Weights of a small GPT-style language model, trained from scratch on English Wikipedia: width 640.
MLP neurons of a small language model. Each row is named by its layer, matrix (down: output weights) and neuron, and shows model dimensions 213-425. Each number is 128 + 32 x the weight over its row's rms, rounded and kept within 0 to 255. Numbers have three digits each.
After each neuron's rows is what it responds to, as a language model described it from the Wikipedia text at the highest values.

L4.down2501:071170077144066074056134185140132125168133152095160170071058151135153121134195144164129094127133117054149155107129124161130125101151081095132173163123126155114148173120144125107092138153137109134184157114113152153032148161163153149124091098169130130166076182155171109128163167164110135106125136100112156205112166168183123130143161183164059107122132105165135099132105156147144082177153122175119147143154156100163078117107125155125209165133122145106149096103155157146104177113136150159141166154099171088140124147155176144116165112128169123076166112104070140123090106144133171121089144172123179093165123140112195117077089138108093173197160162
Description: Three groups: the line break after a "= Title =" article heading, digits inside numbers in tables or coordinates (1,168), and final pieces of names (Bar-nes, Desmat-ins).

L4.down1759:120167131210129109143151170139109118124094117108116151087128130143114213041128084130130137125117127120163120154144179119133200186139142108152141164155153159173117116069081131139123131137065160122176131110166122148078104173201082148132097105067127109119079146124106122126131111112142127114086114161101140110142170143111101132120118079137127148119130143084084095142036146206187119122110093113087072127149153158094187120138101131165145140169100140107188123141130146180155058151109101189114120160148177088138160075114091132116128164118118096103154118106123201211144153091131168106124164140142143155139138150110165104118167172092138093089132134
Description: Word-piece endings that complete a person's given name split into tokens, mostly in full names like Aug-ustus, Em-ma, Syl-via, Ed-win.

L3.down507:111138163131110060079144148097145163115084104040121132140148116170123095080106135146089104160094167137178138193121103142121178085107079162156093109125083103121163157113128162101130173093144110110214150089111184130158133123122152143078191084139150120163139059168168147151069204117157121114139143106127132147162115131136132106161082175102086186161153059069110173131134133112117165169108190128142100158112092070105178193109189114151118010129141178135170195125203110179146079117138141065083151138160121120094211087101116139107146093174124089165155110103146100163126131132143138150109127078117126096153077137133063091121169127087148141209123091
Description: The first digit of a number after a space, mostly 2, in tables, scores, dates and citations (2016, 2–0, 236,958); also mid-surname pieces like gen and ten.

L2.down1442:132153122186097106145102070099204140169113114175152132138120144097097147071125142143165174089124131125104101100083095120147147074119168110114089132097133137140136123180121157122120090074147148143070130114096137128161112152094122068132164078142122086109120105178143151133104152176163113104145149121116154090101026180165106181142133086106150081080167134170085119124152129124168093134130075109151113085174159153139122163132183101103127085147147131148126115129111141078131112074118120157123146114132129158110158142130133148129096123179133093138135116148090162139099102132108210149145034069160052135140110131167128104091053165142075117113128164
Description: Mostly pipe separators and blanks opening or splitting table rows and headers (| Title, Candidate |, | Census), plus digits and mid-word pieces like ber, ach.

L3.down475:084126155183082155146094144142061062154149109108118101045117088140121148139173068114195103137162141122229143095157142135134143172157181136161111104149129141124115137112071094066143115092165124176120184150141129158125153107149117077116161148153065093084125127093160163124184165127118145137167122098178104110144156112107152126206159033086120077119083149134117113096121100098089148162127119120122069126141143143109150141137057086156132159128135171110138170106112145092155099197132125053159163115137121184085101152125143182107198117195132141107163116132063128136123138135144155113049073161130090130122061113123120132168104112124138131169140116
Description: Mostly the last digit of four-digit years after "born in", "in", or "since", e.g. 197-2, 200-3, 199-5; also other digits in tables and occasional possessive 's.

L3.down1560:121101162218086125135111128150119145105140100138102099094134125092108128111075142159153116106094139162188103202118122177130054170104089179176151135227139106171113103160073121135129160062160029151120134154095175173155107199197125141127155146138072105153144125112157157109088135161173139174047173074077098194149190154064152118136104124145132154155202052104121157106104168102091161137120073150165137163164112176162173152136155105126083151129127153140080172114106126176119099116117174129104158137149118132092143129119096161136165165216155096099153154119123207156144130102094115145144179162134117110126123102123134155164147131154059084160142146
Description: Fires on the newline right after an "= Title =" article heading (people, places, films), and on mid-word pieces of proper names, like Je-s-sie, Pe-s-catore, Ga-s-light.

L2.down378:116138093129086115117105120128085147208160145116162109082048139142117156118142090092149106149155129108143118068141100067168075051138101184138189113127140166171123146169196101163143083123103144079133177114075135141142126127123118163143155087152112086109128142084171158125058096134131122114137108111146151191137098140099163161106119120129138215136112123145192122053128168139156090143141106120196091161076114083188165113157082191131090172143169160114115100078206116102106113106113127098125182111124153168163124117127051145131143083133153125108085144062114157096135084164108140101088161124138126130110114108045150115133137133164128150077109121
Description: Mostly prepositions like in, into, within right after a verb or noun phrase, e.g. "took place within", "wanders into", "position in", plus some word-initial fragments.

L3.down2935:209074115138139133139154183117152119216189119128097108159115096234181109125126126101136071100122125115158075149134108136184120156184155148091119145144136144160115104159078129181157095132119094142110132150125110192129130109142186146103182048158104113126148130068048163110084127115098133112121116093146182064162074084160088090154147135161147073211075126132137107110123113171174204112142151106161144078144112182070077179127103070089065159121129133124122145129172126113122103137095078182130105116168139097081125185081127102149172103136125146138107107142145072110128117159124173114093115118142118078156130149130115122092106165025145166117143122
Description: Tokens partway through personal names in lists, tables and citations, such as the period after an initial (R. K. Nair, Zhou W.) or syllables like Gu-, Bo-; also stray apostrophes and number pieces.

L4.down2989:089114140121079139162081104166062138139118105104150118166129119114069093167122123153173137107128109171108145142137119086017085121092157138119078118112142116094160108164161082074073131146153172118103171105144146083143119109144125127145152120125108099105206104113124100167181129115213124156078177117128106165136166124143082154147087111155104136133108148204121137143151171142134064153145130070148138082078130145189124137078116151103098180132099188184165117132102139147095124075101124121130125129195164135078139158189150103166180161156136126149149161094092152106169116160106092138167116164114123251155163097178100142137073105085171131091124146
Description: Digits inside years, counts and scores (199-9, 173-1, 7,184), unit words in compound durations (three-day, one-year), and article "a" before quantities or nouns.

L4.down1559:117149126190231096129148191139135176170143124135110127142108118104140163133094125118116084132161137096079069148134110140042092097151077153119084132106107174133084117115127116129152171086122132172069183071094130154095156126078138199137138138106084129117159215096105090167104127145090079111162120089144108158136135107135102150158084074155112057179132112087159057200108164082112095095158125120116188164169186115140134058131114089165105137098135135139115159077114197110166149142150119121097157116138105144116119152128103172129088133117105184136079090218145110038160121081051133130121146094150186191070126131116119098179045130136167090099141122
Description: Single-letter second pieces inside split names and words, such as the s in Weiss, the u in Liu, the x in Marx; weaker on in, into and table line breaks.

L3.down298:149122136130149105043136102102102173124131062082163077133125132128120155175146146126092188114137137067139148157118128100121139101110172107112102108113117174083158099094089151156118133116165177147143142079124162072160122146165113162181154122122146100090162163117084089128159104124136142113194100121092110144119097173088116144100121160101105179163139194151098115092093152151177171111167151114162128156130097191185126185133092132157066083167133085067151136131133082082161167048148120056117126131079110108131119099182152162094104141169070109135140094109108153186157107132129151197135091133093070159156195140083119179210168099088135145099094105
Description: Mostly the preposition "in" opening a phrase (in the post, in place, in 1808), plus compound hyphens and prefix pieces (Quarter-finals, sub-, trans-).

L3.down1817:092087143159076099089125144169128099137237096162143045135187100147096153120109128156160163160173147122176152098066159136181075113147144109111133129138203138159119148148183115113151165146105175105088121134119122116154140095125058098035109119133058115108145115120106156124200101116168131113137095110149114068110116184159107129133073094191202041153139145138138121112156106156117115133110092167121093114151110148111101127137121143171150166121179147083096125133142179123114103069123100117120128153099155169135113109103096092149164152077159152160070113132127150083131140104160120113126122127085127129113171184050073179149125156040167106108071158
Description: Tokens just before a proper name is introduced, such as a role noun, its end piece, or of/a/its: writer, astronomer, Emperor, offices of.

L2.down1638:181118143063142109120095128153084123157071112107146199129144139151154190144120123119189090129108206132117172110127129184110122071129133124154052118156107097131094124101122123146100146151087062128127091109121088092104121098122127107165162224133116151129110187207169146138102128096122136135112128138081152105162128118116172087082124106138103147139111135141178082134114129193163137118134079131183116144192153108108118147107184194109191132091077122143125123136177139130149148135138141189086159110132155099155113128108134240145138117197080132146121146142178141114130108127174175136088138148134123111096120107078101105053091104084126095125075149
Description: Month names in dates and "on" before dates, plus "according" before "to", "years" after "many/several/few", and sometimes "it"; examples: December 1977, on 14 June, according to.

L2.down1658:148111118080134167112112137156176116131132162156122117112068116103046047111116117117177146179093137123057142143128086104176137178106133132138172109069122132118135162159168095083197147132159159202139100133122109113123139104126118142165150146168116149091123146168157145116146116169141143142089179113137158139106111069135171111208100140120121120093083153142099137120114167165104134109109172118140151145119090128163118139075108129157101100160071148166148163074069093113169087125178168103121163098072136143119114112074113147171131111169145148147124092197105037148184150135106124189147132112094152120128118146116115148107090125090148173078122152
Description: Pieces completing proper names or descriptive words, such as colors (white, red), places (Denver, Angola), initials, and mid-number digits.

L4.down2945:088117159120180104183096096128153017105136073070113106129084176101157094084139113129117116141131129079158183082097077105151089108131178091117126123121167100136139095131107152127132115174093164155121147099104113053107131082120154073125109092127154072161134153160114113105132122170057116142080082120145149091131121159144153100147147094127142145150091049140142151119108127123192204129120103149113110144120115122113097116142199089072120204105117135121161109102075166090101149139182144131177145123132163121099097117148170122149144138152060135093155139178142140073099100136070143186147048107110135163088120122108075166121087122111141078143093091
Description: First token of a value in pipe-delimited wiki table cells, usually a number's leading digit, e.g. 1996, 2011, 3:47; weaker on word endings and "a"/"the" in prose.